{
  "n_head": 5,
  "n_kv_head": 5,
  "vocab_size": 2048,
  "norm": "layernorm",
  "positions": "learned",
  "init": "normal",
  "init_std_down": 0.0416,
  "lr_head": 0.0126,
  "schedule": "wsd",
  "decay_fraction": 1.0,
  "batch_tokens": [65536, 131072, 196608],
  "seq_len": 256,
  "doc_mask": true,
  "train_tokens": 1408000000,
  "dataset": "wikipedia_en"
}
MLP neurons of a small language model. Each row is named by its layer, matrix (up: input weights) and neuron, and shows model dimensions 48-143. Each number is 50 + 12 x the weight over its row's rms, rounded and kept within 0 to 99.
After each neuron's rows, "fires in" lists the words (lower case) most often at its 100 highest values on Wikipedia text that the model never trained on.

L2.up649:53 51 51 56 29 67 51 38 55 37 62 42 66 52 46 57 25 34 53 48 42 24 58 50 58 13 38 43 59 54 52 21 63 63 36 54 34 80 70 49 37 41 53 40 48 34 56 45 55 27 39 48 43 41 40 48 48 55 59 34 73 46 45 71 28 66 56 30 57 32 31 47 42 76 48 47 42 60 33 54 59 35 53 47 56 67 46 74 58 47 65 58 50 38 54 54
fires in: "football", "area", "period", "match", "year", "northcote"

L2.up964:42 39 82 52 40 65 56 56 53 58 42 61 45 73 43 22 31 45 40 59 48 56 16 52 46 65 44 41 85 43 38 75 34 32 33 55 53 45 48 58 55 54 62 34 45 62 54 56 46 48 61 33 24 53 70 39 38 45 24 46 53 52 40 33 40 59 39 42 69 35 64 53 41 51 73 41 53 52 71 45 31 56 61 54 58 32 56 47 49 57 52 49 66 51 50 49
fires in: "county", "become", "n", "authority", "career"

L2.up1832:49 64 67 35 48 70 48 28 45 58 65 32 50 74 62 41 78 38 56 63 54 32 44 55 62 66 38 46 62 55 44 48 38 67 47 50 20 41 43 45 27 34 57 54 58 54 56 48 37 59 59 54 56 57 46 52 43 29 30 51 30 57 63 56 25 69 46 67 42 34 56 18 43 38 46 49 36 49 50 33 42 61 45 64 28 47 60 50 66 44 59 56 53 31 61 45
fires in: "father", "village", "introduced", "heather", "life", "education"

L2.up549:50 49 56 53 55 50 56 32 61 45 55 50 37 70 73 32 80 80 50 19 60 48 57 43 42 60 41 50 58 66 20 37 48 42 44 57 63 45 38 55 77 53 58 49 47 68 37 48 38 63 75 53 44 51 63 60 48 60 35 48 53 46 45 49 53 52 58 56 59 50 44 42 42 35 68 26 52 60 54 44 62 42 48 72 48 76 62 48 45 47 56 60 52 48 47 52
fires in: "after", "before", "her"

L2.up1081:58 28 60 53 51 64 59 25 55 43 47 56 68 43 62 46 53 54 40 76 53 52 49 45 39 37 30 34 54 50 32 74 64 36 32 68 37 39 47 55 75 59 67 48 52 38 34 64 56 42 53 37 34 40 64 49 59 32 38 47 64 49 31 65 62 61 33 59 66 45 33 40 73 40 25 56 40 51 35 44 35 59 27 56 73 44 57 62 53 50 67 50 58 61 42 56
fires in: "production", "career", "american", "photography", "technology", "stages"

L2.up15:51 50 56 19 53 63 30 28 53 55 71 43 56 47 48 59 50 62 63 35 45 59 34 44 58 43 59 38 53 33 45 50 49 43 74 50 43 43 49 54 56 49 54 71 47 47 31 35 57 71 65 59 42 44 35 63 49 41 55 66 46 70 30 29 54 44 35 34 35 39 23 71 49 61 41 73 39 64 58 29 58 32 57 52 38 54 48 60 76 53 36 39 72 54 49 50
fires in: "son", "located", "california", "louis", "david", "open"

L2.up793:40 45 48 43 43 38 68 36 65 52 46 66 72 44 69 53 46 42 61 49 72 57 63 54 24 57 71 35 47 33 60 59 79 37 60 78 59 52 37 63 57 52 55 67 35 41 49 64 60 53 50 31 45 66 44 54 60 57 49 48 60 41 58 43 58 85 24 44 49 38 50 68 39 46 56 69 22 44 40 72 53 70 71 49 58 56 56 63 27 55 52 17 68 49 51 59
fires in: "found", "however", "published", "founded", "produce", "society"

L2.up891:40 50 52 47 51 64 18 49 74 40 67 28 69 43 58 38 38 54 55 52 62 49 45 42 37 61 43 79 52 50 40 70 32 61 64 43 29 71 73 59 45 43 48 24 67 70 62 72 49 59 42 57 48 48 59 37 75 40 39 31 65 56 63 52 34 71 69 30 47 43 46 64 49 35 55 53 30 52 55 55 45 46 60 72 51 54 48 60 42 53 47 48 53 42 43 36
fires in: "candidate", "points", "education", "appointed", "introduced", "described"

L2.up861:53 39 49 49 42 43 40 48 42 48 48 30 48 45 07 54 47 28 69 23 47 58 52 38 52 62 39 50 73 60 52 49 46 59 43 51 70 72 70 66 80 54 58 70 47 66 72 42 52 62 73 40 63 53 42 35 57 48 30 54 44 69 27 56 31 32 33 54 44 76 56 41 45 55 42 47 61 39 61 49 51 58 62 56 50 46 51 64 66 43 50 43 38 55 58 73
fires in: "party", "then", "military", "government", "language", "feature"

L2.up1549:06 57 39 40 57 49 64 54 49 28 44 48 53 67 51 57 61 19 64 43 65 54 42 69 65 53 53 28 58 54 34 29 57 59 60 53 58 59 57 58 53 45 67 44 41 44 30 61 46 65 41 38 45 52 38 45 61 53 49 28 47 52 36 42 38 48 55 43 36 51 45 55 51 45 59 56 53 57 36 62 47 43 33 50 51 56 51 38 22 32 65 63 53 45 50 44
fires in: "along", "stadium", "germany", "kenya", "population", "literary"

L2.up430:51 67 46 49 40 39 64 64 61 67 45 32 48 42 35 57 40 54 48 39 53 34 59 61 47 26 56 49 54 45 50 45 36 46 53 60 56 52 30 43 48 54 49 39 41 42 31 39 64 52 33 50 47 51 40 43 79 57 49 22 72 70 45 44 55 28 80 52 56 62 67 50 60 37 52 41 40 42 60 41 29 72 70 47 42 42 38 66 52 46 63 33 56 52 71 65
fires in: "medal", "team", "art", "near", "present", "presented"

L2.up564:73 53 50 73 51 55 23 50 57 58 35 57 55 35 47 41 38 45 37 34 35 49 60 49 58 41 69 52 66 50 42 44 50 58 56 58 42 51 57 68 51 41 53 43 29 40 36 38 55 61 44 48 53 51 74 62 46 59 50 49 46 38 56 53 47 61 57 64 61 55 46 48 31 55 51 45 34 61 51 60 64 51 34 56 63 35 48 47 29 86 52 18 43 37 45 39
fires in: "who", "society", "time", "country"

L2.up1020:26 72 42 67 61 46 33 58 47 59 75 31 69 65 60 42 46 59 59 34 58 55 45 52 46 45 27 50 34 31 43 70 58 59 48 37 43 55 58 33 63 51 21 33 48 56 60 42 74 52 39 65 62 64 37 43 68 28 53 49 37 54 67 38 66 45 48 62 29 60 50 46 51 51 60 56 39 51 66 45 64 66 58 62 60 48 42 40 31 54 18 53 69 70 73 53
fires in: "such", "well", "half", "there", "entertainment", "captain"

L2.up280:54 56 40 28 50 20 64 60 27 47 49 46 53 60 61 35 38 39 48 33 49 43 47 62 41 61 47 47 56 42 44 43 67 50 62 52 46 52 41 51 34 64 58 54 56 62 51 49 54 54 45 50 37 32 54 49 64 48 56 43 49 40 55 53 29 36 55 58 65 61 43 48 51 43 44 47 65 60 52 52 32 60 51 56 40 62 40 73 70 47 35 30 48 40 55 62
fires in: "game", "team", "open", "festival", "building", "road"